Weights of a small GPT-style language model, trained from scratch on English Wikipedia.
Architecture: RMSNorm before each block, rotary positions, biases, untied embeddings, normalized queries and keys.
MLP neurons of a small language model. Each row is named by its layer, matrix (gate and up: input weights) and neuron, and shows model dimensions 144-207. Each number is 128 + 32 x the weight over its row's rms, rounded and kept within 0 to 255. A neuron's up and down rows have the sign that makes its largest values positive.
A block is one neuron, or neurons of one layer that tend to fire together. After each block is what it responds to, as a language model described it from the Wikipedia text at the highest values.

L3.gate30 [126 121 150 100 150 106 159 142  90 147 163 131  54 101 164 140 191 126 174 118  74 163 153 154 159  70 140 122 152 138 170 182 129 122 101 131 138  66  97 169 167 132 146 145 127  83 139 129 165 106  74 111 179  80 109 145 105 147 158 187 117 110 145  70]
L3.up30 [149 117  79 141 125 144 155 108 105  99 158 107 127 126 145 106  98 124  30  65 125 154  31 131 121 119 158  99 105 125 140 134 119 162 135  71  86 156 139 106 133 122 148 124 103 126 154 123 147 171 115  97  80 185 152  99 149  95 159 107 183 102 145 141]
L3.gate856 [ 96 149 147 104 152 167 146 109 115 115 203 127 137 172 127  88 116 123 135 125 140 174 166  68 164 123  80 103 154 102 142  51 112 144 144 100 183  91 133 126  83 149 147 122 104 136 170 152 158  46 159 124 129 135  92  86 113 169 124 119  87 145  84 145]
L3.up856 [173 127 174  64 110  81 158  74  70  48 134  78 138 108 149 100 151  76 176  79 127 124 153 117  68  97 131 124 133 106 109  99 119 167  75 117 171  90 118 134 133 130 125 119  82 122 112 144 184 127 160 147 138 108 144 128 103 153 155 152 154 152 136 113]
L3.gate937 [162 144  96  81  88  97 179 125 152 160 136 102 101 154 134  54 156 131 136 127 111 192 172 107 146  96 153 149 193 145 190 143  79 144 153 124 124  97  88 141  88 169 163  98 111 171 127  94 109  94 142 118  50 122 130 208  87 154 104 131 161 148 145 133]
L3.up937 [138 135 164 146 124 122 139  79  87 141 114  87 151 131 126 163  79 130  63 158 140 105 147 123 122 158 125 150 117  90 119 154 189 140 129 110 135  94  85 128 111 153 156 150  95  64 132 162  98 140 117  67  73  96 158 113 123 140 161 132 133 100 124  68]
L3.gate1071 [ 68 150 134  39 117 178 164 191 142 132 116 216 169 189 140 120 134  95 104 124 140  77 145 110 111 121 125 166 137  89  62 115 101 142 159 159 127 148  98  63 104 114 153 108 129 126 136 197  76 146 118  87  99 108 126 121 144 134 143  81 173  97 154  58]
L3.up1071 [175  98 144  87  58 126 144 180  95 162 106 133 135  99  63 101 153 160  52 127 144 166 153 176 152 163 169  94 128 127  93 135 139  73 113 169 111 123 137 118  83  60 125  91 105 152 153 102  87 112 153 134  83 178 173 107 160 127 110 108 138 179 132 100]
Signed change in tables. Plus signs opening signed numbers in table cells (vote swings, goal differences, time gaps), like +7.6, +2; also up/down prefixes (upgraded, downstream).

L3.gate156 [144 162 122  42  79 114 144 133 107 140 118 108 138 118 162 115  82  82 108 112 188  98  97  85 104 120 151 100 112 183 111 134 139 148  89 173  73 169 110 126 154 151 127 152  90 133 107 153 108 129 129 114 151 166 114 128 142 117 119  93 104 117 126 129]
L3.up156 [100  74 119 168 138 142 129 155 180  86  84 107 109 137 155 113 125 122  66 163 126 110 134 114 146 108 121  67 132 114  42 201  87 120  93  73 103 172 134 140 199 102 123  99 124 104 194  83 155 150  75 169 108  90 117 114 163 109 149  69 134 112 149 146]
L3.gate448 [118 178 125 109 142 128 136 154 146 124 118 164 165 126 166 197 112 134 124 106 138 136 146 144 104 123 125 106 129 113 129  95 173 116 104 133 161 112  86 142 132 136 140 115 129 104 143 140 156 139 184 140 107 191 101 159 138 185 120 122 142 110 116 127]
L3.up448 [132 117  89  32 182 105 148 156 152 111 148 148 104 138 141 148 183 183 142 153 160 118 140 111 159 106  95 109 137 209 137 211 113 193 113 173 106 127 171  81 123 109 156 106 158 131 176 119 189 131 103 121 102  98  95 197 123 177 142 140 109 130 132 117]
L3.gate538 [112 176 102 143 131 114 136 109 125 145  85 119 176 123  98 170  81 104 115  87 120 157 164 106 131  53 103 146 169 130 160 144 158 178 115 162 116 184 115 105 145 149 122 128 152 137 136 106 130 137 104 124 116 164 128 130 148  92 148 160 108 101  91 107]
L3.up538 [ 83 129 137 139 141 132 120 113  95 101 140 169 133 128 115 109 111 144 179 161  93 106 162 119  99 153 149  83 155 148 102 160  89 174 141 107 112  79 141 138 156 156 129 198 102  62 180 147 141 107 180  62 119 166 128 134 199 110 174 104 163 119 105  94]
L3.gate901 [109 162 110 115 131  78  96 103 248 115 193 157 175 109  99 156 166 131 197 151  91 154 127 119 137 137  85 114 110 179  65 129  94 139 150 151 155 127 137  87 134 126 128 125 141 113 104 122 110 123 121 106 158 122  73 145  74 186  86 147 109 118  94 178]
L3.up901 [100 143 101  87  84 141 100 175 105 105 162 175 118 136 107 112 187 113  62 187  96 101 136 101 118 120  95  85 114 122  77 145 121 131  90  93 155 142 115 136 153 145 105 120 179 112 124 130  61  76 188 133 133 121  91 150  80 150 158 135 139 101 106  79]
Digits after colon/decimal. Two-digit number pieces after a colon, period or plus sign in track listings and data tables, such as 7:15 and 6:42 in song times or 18.17 m; a few scattered word pieces.

L6.gate1304 [161 115 154 161 106 128 177 156  87 119 110 178 138 159 155 110 116 111  89 136 138 135 158 123 157 120  82 147 138 143 170 123 143 115  98 109  86 152 100 122 107 114 165 152 126 111 147 129 136 150  96 136 154 147 100 143 162 154 139 137 197  66 163 162]
L6.up1304 [134 122  77 171 124 117 142 134 157 175 108 178  83 128 143 127  97  98 141 178 155 123  86 110 115 107 112 175 178 100 135  76 139 128  96  65  98 110 129 125 110 155 157 119 126  50 155 113 136 168 132 128 117 146 120 161  86 137 180 138 119 114 140  99]
Number-following table separators. Separators right after a number in sports stat tables and scores: the +, space or | before the next figure, score dashes (22–25), career slashes.

L4.gate935 [105 123 102 158 136 121 140 146 102 127 162  86 112 129 103 124 156 138 127 152 103  54 118 138 153 131 115 171  87 118 156 179  55 162  75  93 104 103  93 139 109 125  84 116 151 142 119 160 171  95 132 146 113 112 164 110 153 108  55 158 109  92 116 117]
L4.up935 [132 137 134 103  53 145 127  77 165 108 186  74 102  77 156 143 139 113  72 171 135 100 101  76 168 118  90 126 116 145 126  98 161  77  93 124 149 190  73 203 134 135 149 107 136 194 170 122 118 183 168 134 177 181 116  65  73 170 138  73  85 129 119 116]
L4.gate1056 [114 140 125 158 154 115 137  73 154 140 138 202  93 159 130  93 159 103 203 143 154 143 134 130 227 131  39 127 146 117 162 127 115 182 122 101 169 150 106 172  96 154 164 134 200 197 118 167 129  89 120  83  99 131  83 121 134 198 125 155 150 115  88 175]
L4.up1056 [172 114 147  97 176 128 173 136 129  76 136 136 158  95  60 138 160 162 143 101 159  90 139 120 125 180 103 138  94 132 158 168 110 135 121 159 108 143 145 151 132 147 193 197 109 157 109  89 117 147 139 115 188  78 147 138  95 126 102 107 123 107 110 181]
L4.gate1278 [106 154 160 133 102 109 149 124 108 139 126  97 174 197 135  83 103 160 116  63  90 171 107 161 169 106 131 137 162 217 102 184 113 109 156  98 120 128 113  90 162 141 176 111 146 165 245 113 137 160 164  92  86 171 109  66 108 176 166 104 109 163  89  89]
L4.up1278 [130 115  87 145  66 149 136  75 121 145 159  76 146 101 145  79  78 124  97 112  99  97 165 142 178  75 139 142 122 136  87 179 118 132 135 118 205 104 116 105  95 103  77 141 148 108 176 139  93 177 167  92 120 160  95  95 112 140 159 109  90 123  99  75]
L4.gate1335 [136 124  66  89 116  98 141 146 168 199 153 129 113 155  86 129 147 153  65 116 134 144 143 167 104 117  96 157 149 155  89 172 123 145 121 166 137  55 140 131 109 175 154 105 183 171 136  64 132 144 127 118 103 125  66 146  70 125 137 101  85 137 111  93]
L4.up1335 [163 132 146 119 117 129 139 109 108 102 164  64 119 162 100 150 168  91  64 154 208  96  60 180 143 104 142 150 133 160 130 131 139  90  71 151  99 147 117 170 146 138 137 145  56  62 152  84 132 106 197 159  98 121 148 100 135 108 142  87 121 165 147 167]
Word-initial c fragment. Fires on a split-off first piece of a longer word, mostly a lone "c"/"C" (c|raft, c|odex, C|indy), plus "anc" in Manchester, Lancashire, Nancy, and "law" in law/lawyer.

L3.gate207 [165 123 135 158 150  85 185 112 146 150 157  80 163 107 121 128  92 138  57  73 114 132 135 107 158 105  92 145  79 147 156 139 101 144 166 129 104 117 134 150 139 129 158 110  57  85 125  92 158 106 138  79 202 188 134 143  98  81 111 101 119 107  81 181]
L3.up207 [116  85 142 231 124 122 141  86 136 106 126  88 112 136 141 114 146  68 109 143 144  77 148 102 170 110 148 143  79 115 103  83 149 134 146 144 107 161  87 189 150 134 165 109 100 149  99 116 143  44 104 108 130 164 183 127 153  89 187 175  94 142 141 134]
L3.gate602 [147 142 189 118 178 137 130 140 112 168  94 165 153 116 175 114  95 144 111  71 157 102 162  92 117 132  57 133 145 150 156 123 117 173  66  74 164 127 148 118 187 106 153 145 159 160 113  96  96  87 191  91 135 148 160 105 147 160 146 175 132  88 162 125]
L3.up602 [163 107 177 117 136 123 163 170  97 146  32 113  74 128 124 167 109 132 142 173 168 191 145 111 116 191 140 167 123  96 106 135 104 169 140  94 172  90 161 141 158  92 149 154 121  87 136 146 131 132 148  40  99 154 104 152 138 158 135 121 159 124 119 135]
L3.gate818 [134 143 112  77 115  82 147 162  81 171  68  81 178 145 157  93 134 208 135 125 130  87 134 149 113 109  85 134 174  81 147 177 154  86 130 136 138 105 103 107 111 138 150 107  96 161 123 103 144 127  89  97  78 127 119  89 112  87 145 113  84 103  72 118]
L3.up818 [120 118 108 109 119 137 193 173 102 175 206 149 140  97 159 115  98 141 123 131 134 119 122  69 135 134  45 152 112 123 169 102  44 146 111 117 182 151  94 141 119 159 164 118 171 149 133 149  85 169 161 124 188 124 160 115 102 108 136 154 110 100 113 159]
L3.gate1196 [147 105  45 109  90  69 107  92 106 112 107  85 113 168 116  66 159 138 126 119 150 176 128 109 139 120 113 155 107 114 123 173 122 158 112 125 124 132 112 223 129 126 129 110 127 194  94  99  79 121 166 197  90 123 179 131  75  88 129 144  68 112 117 155]
L3.up1196 [138 163  99 105 124  90 119 149 150 136 138 124 165 147 115 115 110 175  95 164 151  91  76 111 152  98 130 116 118 157 107 115 176 118  47 137 145 122 157 150 136 186 198  86 114 162  93 110  63 180 150  69 111 148 103 129  57  95 148 136 126 122  99 118]
Incomplete word-piece fragments. Short subword pieces that begin or split a word needing continuation, like word-initial C, N, X (Cheng'en, Xiaoping) and inner anc/uff (Buffalo, cancer).

L4.gate752 [145 167 132 114 139 116 125 134 143 116 145 177 103 139 111 165 143  90  90 170 150 140 170 133 127  92 161 112  97  98 137  54 102  56 109  81 101 127 136 133  93 119 140 142 137 178 106 126  95  78 126 151  86 110 113  84 112 169 123  97 139 102  75 127]
L4.up752 [ 87 118 140 128 140  93 107 105 138 135 152 134 162 120  82  96 151 146 141 182 158 148 114 111  83 123 192 155  58  94 186 112  45  91 105 118 176 113 193 103 129 140 144 123 118 107  63 125 113 132  96 158 100 115 109 127 113 111  92  49 153 114 112  61]
L4.gate822 [107 187 152 128  90 102 166 116 176 129 133 116 154 105 161 170  79 171  65 107 114 113 145  74 141 168 138  58 142 135 103 143 126 143 206 127 110 117 111 125 168 116 119 138 165  84 163 147 144 104 130 118 183 149 105 103 152 187 108 195 118 140 103 113]
L4.up822 [115  44  79 146 153 155 125 121 122 201 109 111 143 122  71 139 144 178  92 125  80 105 137 115 163 115 105 151 151 110  73 113 140 174 122 193 146 153 115  70 129 174 105  93 146  97  83 165 150 130  83 143 161 120  76 111 127 173 113 246  80 137  66  53]
L4.gate842 [ 97  75 140 133 112 119 141  83 120 109 136 112 124 148 182 102 179  55 106 187  98 151  70  99 171 121 109 117  69 182 120 134  94 163 161  55 118 103 117 123 107 133 135 114 120 107 159 134 152 140 189 184 158 140 245  99 194 106  92 129  83 115  99  80]
L4.up842 [115 158  89 152 102 135 126 119 185 176  54 119 127  90 164 135  90  90 100 153 105 131 116  91 115  99 190 139 101 105 102 101 112 125 107 166 100 115 124 132 106 151 100 150 178 160 113 128 133 144 102 100 206 120 150  36 118  90 136 148 118 176 106 122]
L4.gate1344 [ 38 106 109 128  88 110 123 115  81 101 138 135 126 145 129 140 131 146  50 185 129 145  98 126 125 141 152  94  95 176 164  79 130 113 145  87 115  99 120 125 178  82 163 137  76 121 114 172 106 116 181 124 189  78 151  93 108 128 107 117 145 140 153 104]
L4.up1344 [195 106  88  91 117 125 128 123 141 129 122 198 113  92 158 113  96 118 118  96 130 127 142 152 131 115 100 130  99 154  88  69 106 169 125 144 109 119 187 182 151 184 133 182 160 102 164 188 125  61 127 156 129 150 154  95 152 150 103 109 108 103 132 131]
Word-opening stems, especially "met". Opening pieces of longer words, mostly met (met-al, met-hod, Met-acritic, met-er), plus cent, manag, writ, and the verb met.

L3.gate46 [134 151 109  90 190 129 144  98 107 116 114 145 153  56 135 183 126 204 168 149 128 133 180 127 123 111 115 153 175 167  80 112 116 113 119 171 101 155 119  77 131  90 116 162 154  95 123 124 123  92 122  75 134 100 133 153  94 114  72 179 120  47 127  96]
L3.up46 [102 111 109 208  84 168  98  73 105  87  60 128 153 131 184 165  96 125  64  93  50 128 155 146 159 130 122 165 142 111 114 167 102  83 136 132 101 170 136  63  67 115 122 104 102 175  66  86  96 144 160  86 129 136 159 161 192  84 136  86  62 127 145 120]
L3.gate477 [133 125 235 103 155 152 153 196  94  94 108 172 120  78 162 140  92 113 189 106 149 168  79 124 163 132 109 138 119  91 146 109 141 148 119 132 151 172 146  90 214 140 113 101  58 142 119 116 166 122 191  77  98 170 195 127  95 143 140 126 166 130  99 132]
L3.up477 [ 81 118 196 129 105 141 167 107  98 141  93 116 141 100  76  97 103 143 189 149 123 102 125 152 135 160 135 149 136 187 161 109 155 128 170 181 122  87 126 130 168  96 135  90 164 168 101 149 118 113 165  47 209 153 106 182 135 133 139 117 133 124 122 154]
L3.gate708 [ 88 107 130 136 134  82 150  67 121 197  77 132 131 137 125 160 106 146 168 104 107 153 125 116 112 113  25  58 141 126 125 149 128 102 121 143 154 122 141 143  83 139 111  86 194 205 107 118 109 138 117  58  94 167  97 141  60 103  74 129  78  63  87 142]
L3.up708 [147  68 120 184 149 120 111 164 145 113  57 105  90 121 129 142  86 112 121 123 101 161 129 104  84 138 102 104 102 162 199  77  83 142  82 152  93 156 193 107 157  95 105 163 104  70 131 101  51 102 136  86 120 137 102 120 169 144 100 118 146 142 182 132]
L3.gate1342 [ 98 121 106 138 194  80 130 159 106 150 128 120 167 151 127 180 123 133 138 116 107 149 123  99 135 123 123  86 131 110 154 125 195 166  93 117 123 186 165 103 164 112 110 127 124 105 148 119 135 105 103  88 121 173 158  97  96 151 101 154 109 149 129 121]
L3.up1342 [100 106 118 118  84 137  77 156 109 109  94 140 135 102 126  89 153 124 154 155 196 157  70  73 149 125 201 126 102 158 118 141 148 120 164 112 142 172 117 130 107 110 223 108 159 134  80  75 103 132 124  97 141 169 156 120 106 134 120 145 140  98 130 171]
Structured-entry line starts. Line breaks and first tokens of new entries in lists, tables and infoboxes, like "He" in Height or Heart, plus sentence-opening "He".

L3.gate140 [105 198 114  77 110 102 137 173 116 146 120 120  73 155 124 143 122 172 143 110  56 131 133  94 128 103  97 135 127 165  51 124 116  89 118 141 110 146  67 140 144 149 121 103 130 114 149 164 148 164 135  79 110 112 157 109 133 105 175 152 154 128 146 198]
L3.up140 [ 76  72 149  95 101 144 162  64 144 131  98 105 126 165  47 144 173 133 171  81 125 178  96 109 117 113 114 177 144 105  76 173 145  94 139 127 197 101 109 123 162 141 134 115 147 184 148 140 154 118 121 125 183 162 173  87 139 158 174 151 152 106 119 152]
L3.gate305 [150 120 142 161 188 103 159 103  93 114 121 136 109 175 134 134 124 168  79 124 183 111 173 109 126 122 161 111  86  92 128 107 140 145  89 144  99 118 143 109 175 173 115 109 140 116 124 136 147 110 167 145 150 163 151 136 121  56 102 115 154  90 161 146]
L3.up305 [164 128 157 153 151 137 150 137 139 115 118 100 103 135  82 164 138 164 158 157 165 133 136 162 143 145 168  77  61  86  78 112 121 133 135 122 100 118 133 140  98 170 112 111 130 147 138 137 167 127 146 145 156 143 187 103 132  95 104 154 140 162  99 123]
L3.gate700 [155  91  69  68 103 138 109 159  71 145 109 153  99 150 120 194  96 147 150 108 123  98 142 173 129 131 117 146  96  66  86  80 124 119  55 122 101  88  66 158 125 159 126 170 175 142 173 140 122 147 155 149  69 156 134 126 105  95 128 141 168 122  62 115]
L3.up700 [ 98 158  83  61 134 137 105  93 109 112 149 124 150 194 156 111 112 153 101 105  73 134 118  92  94 134  92 167 113 136  77 145  69  61 132  71 152 148  86 184 127 120 179 106 133 147  68 154 131 123 121 116 139 152  61 167  83 168 125  89 187 177 139 112]
L3.gate1041 [178 160 133 106 114 104 125 107 110 177 172  95 148 160 144 125 164 148 128  99 114 187 111 106 105 133 102 110 160 137 113  80 171 107 130 170  87 109 107 129  69 128  71  60 126 105 175 168 151 127 143 115 100 155  83 157 141 114  85 144 214  95 112 178]
L3.up1041 [137  93  88 115  78  96 132 154 162 156 135  68 126 148 124 122 124  80  98 106 134 135 113 164 127 106 105  42 163 153 172 126 150 174 153 148 156  97 115 141 104 141  38 146 164 141 124  94 155  97 150 120 129 122 128 122  79 104 125 183 159 124 150  79]
Word-initial capitalized fragments. Fires on the first piece of a word split into several tokens, often capitalized and just before a suffix, as in As(cent), Roman(ia), Sc(arborough), Ser(bia), sc(ored); also on sentence-opening "As" in "As an officer".

L4.gate741 [132 142 189  94  79 126  99 138 184 126 110 186  91  79 124 177 142 129 105  95 127 124 122 172 132  52  98 131 159 150 153 126  86 171 103 149 132 118  84 103 125 104 121 146 119  98 166  87  80 109 118 129 157 100 187 172 135 165 127 152 140 111 122 128]
L4.up741 [ 98 146 193 127 150 154 103  83 164 151 124 156 114 112 120 142 105 145  61 114 143 139 126 145 127 129 135 148 107 110 103  81 156 133 155 164  71 162 119 142 119 101 155 122 137 170 165 102 181 158 121 151 167 144 137 123 137 141 129 112 126 140 118 103]
L4.gate1116 [117 155 136  55 151 116  87 140 135 128 162 134  62 145 124  98  68 105 132 109 104 140 122 160 136 137 107 148 163 127 133  95 141 132  89 122  87  97 105 162 125 131 149 127  52 101 127 131 133  92 129 161 118  84 167 114 112 174 127  45 133 116 116  81]
L4.up1116 [138 159 156  91  70 167  76 163 102 144 120 147 126  92 161  91 135 131 105 103 106  75 202 145  99 186  99  99  90 118 142 124 138 110 130 109 176  72  71 182  86 121 209 113 162 162 134  99  94 166 177 133 113 118  96 164  97 104 145 110 143 193 133  72]
L4.gate1442 [107  68  84 133 169  80 115 127 152 111 162 120 171 140 126  91 127 155 110 121 167 111 128 116 127  99 174 125 164 133 143 152 149 129 123 102 115 178 103  94  70 133 165 154 111 104 167 119 126 188 109 158 104 155 118 172 100 204 163 173 109 127 115  18]
L4.up1442 [128 171  92  86 108 116  77 117 115 115 161  80 134 195 102 100 141 128  75  93 100  81 126 142 138 132 129 125 134 114  76 167 125 169  66 138 158 151 109 107  62  86 181 105  99  83  99 130 127 137  93 189 161 105 140 148 141 165 136 120 118 134 126 113]
L4.gate1494 [ 93 105 103 157  99  94 153 173 130 222 182 108 122 151 166 129 102 175 133 128 123 133 170 152 104 129 114 131 102 126 165 136 153 102 110 142 100 153  72 133 143  95 124 143 123 153 145 151 133 131 139 134 139 153  97  84  92 162 154 146 146 159 101  88]
L4.up1494 [ 87 136 170  98 105 136 117  88  97  98 140 159 158  55 127 125 140 134 113 102 148 145 130 109 128 153 151 191  85  99 133 114 137  69 118 147 128  95  91 127 133  91 146 179 152 140 104 188  85 178 165 139 157  80  75 112 156 104 123 195  97 167  91  86]
Table cell numeric prefixes. Sign and separator tokens that open a cell in Wikipedia stats tables, such as + or − before goal difference, swing, or points ("−23", "+3.7"), and / between caps and goals.

L6.gate1153 [ 89 106 118  81 103 149 111 119 139  70 169 136 120 122 133 135  75 139 124 133 107  75 101 132  89 122  97  36 171 161 117  70 179 190 101 170  61 173 122  77 139 125 151 135  96  85 145 130 154 151  85 126 132 177 160  83 154 126 177 134 122 139 113 125]
L6.up1153 [115  77 104  88 120 131  96 152 147 121 156  93 109 131 177 210 165 100 114 111  94 103 100 225 152 169  92  83  92  89 149 168 152 135  99 182 108 110 140 102 109 142 123 201  97  79  94 114 134 126  84 158 138 139 105  64 143 115 125 146  83 120 171 144]
Music track times, charts. Mostly in music articles: seconds digits of track lengths (6:42, 4:41), prepositions before charts (on the UK Singles Chart), and table or quote ends.

L6.gate127 [109 141 118 117 215 112 136  94 125 145 121 110 129 198  85 137 153 189 128 141 109 107 123 101  90 159 136  53 124  89 145 168 179  94  95 150 150  55 167 112 147 163 189 132  91 120 135  82 132  44  84 162 148 135 156 156  97 106  85  99 115 175 138  98]
L6.up127 [115  68  86 147 221 153 123 128 136 150 116  60 131  97 107 101 104 149 138 101 141 113  84  99 127 166 155  56  90  90 128 166 200 151 145 104 139  90 191 165 108 196 176 124  72  99  94 113 107 104  90 167 151 144 116 141 176  73 121 128 116 132 131 106]
Word-initial N fragment. Letter n/N split off as a fragment that begins or continues a word, as in nick-n-ame, (n-otably, N-onetheless, N/a, preg-n-ant.

L4.gate239 [ 99 153 149  89 170 118 132 125 132 152 163 171 167 128 179 130 160  49 152 120 143 128 164  68  98 122 114 157 159 124 141 118 115 110 168 116 143 189 108  83 159 134 126 113  98 105 203 136 154 163  76 177 113  99 154 128  99 109 152  52  85 114 119 122]
L4.up239 [ 93  85 135  58  64 143  94 158 118 110 140 167  94 150 141 137 120 149  37 140 115 103 149 181 112 151  94 122 188  83  96 110 174 142 152 107 160 126 177 155 147 108 131 102 130  90 114 209 133 139  91 104 133 137 125 122 159 121 125 103 148  74 137 119]
L4.gate837 [ 74 154 118 129 172 136 180 112 157  93  91 125 133 139 113 159 154 104  92 131 145 134 128  77 143  95  90 150 115 131 122 128 155 152  82 127 114 203 171  97 180 155 172 114 158 136 188 127 166 161 117 177  73 186 152 149 155 144 147  77 119  92 114 139]
L4.up837 [106 141 119 110 179  89 145 130  97 176  94  99  75 136 160 172 136 151  95 165 133 123  76 152 106 130  93  95 138 143 116 174 130 146 155 155 131 159 154  96  87 186 130 138 102  99 139 146 152 186 151 151 133 139 173 106 175 142 127 133 129 176 144 112]
L4.gate1500 [106 143 127  72 165  59 117 110 132 126 127 170 107 157 124 187 125 135 102 123 171 156  97 129 126 169 118  90 195 182 181 103 106  87 162  54 115 175 158  83 137 123 137 123 107 120 127  70 160 110  88 155  87 180 160 119 100 175  83 119 133 141 103  91]
L4.up1500 [106 123 130  61 158 127  98 102 113 107 121 143  89 171  64 144 112 117 156 173  83 107 135 141  94 109 115 164 132 156 111  95 127 128 138 146 136 208 143  89 117  87 158 202 136 145  87 128 127 144 113 147  97  98 167  84 108 129 150 155 104 151 156  90]
L4.gate1516 [126 131 113  57 139 108 130 205 135  99 143 121 122 128 142 220 102 127 112 176  79 106 162  84  79  82 112  59 165 140 132  99 157 126  91 162 127 172 182 168 167 167 131 105 102 136 129 114 159 147 104 128  96 170 100 131 113 112 135 119 137 106 133 117]
L4.up1516 [165  87  77 106 148  69 103 127 187 157 102  92 114 112 155  79  99  98 164 106 122 128 154 102 102  81 119 164 131 134 172  80  90 144 100 170 127 143 123 133 210 130 131  79 136  99 144 168 131 136  81 131 104 138 162 116 165 118 141 118 193 126 127 100]
Digits after number separators. Two-digit groups after a colon, comma or decimal point, mostly track lengths and vote counts in tables (3:29, 4,440, 12.89); also of in one of.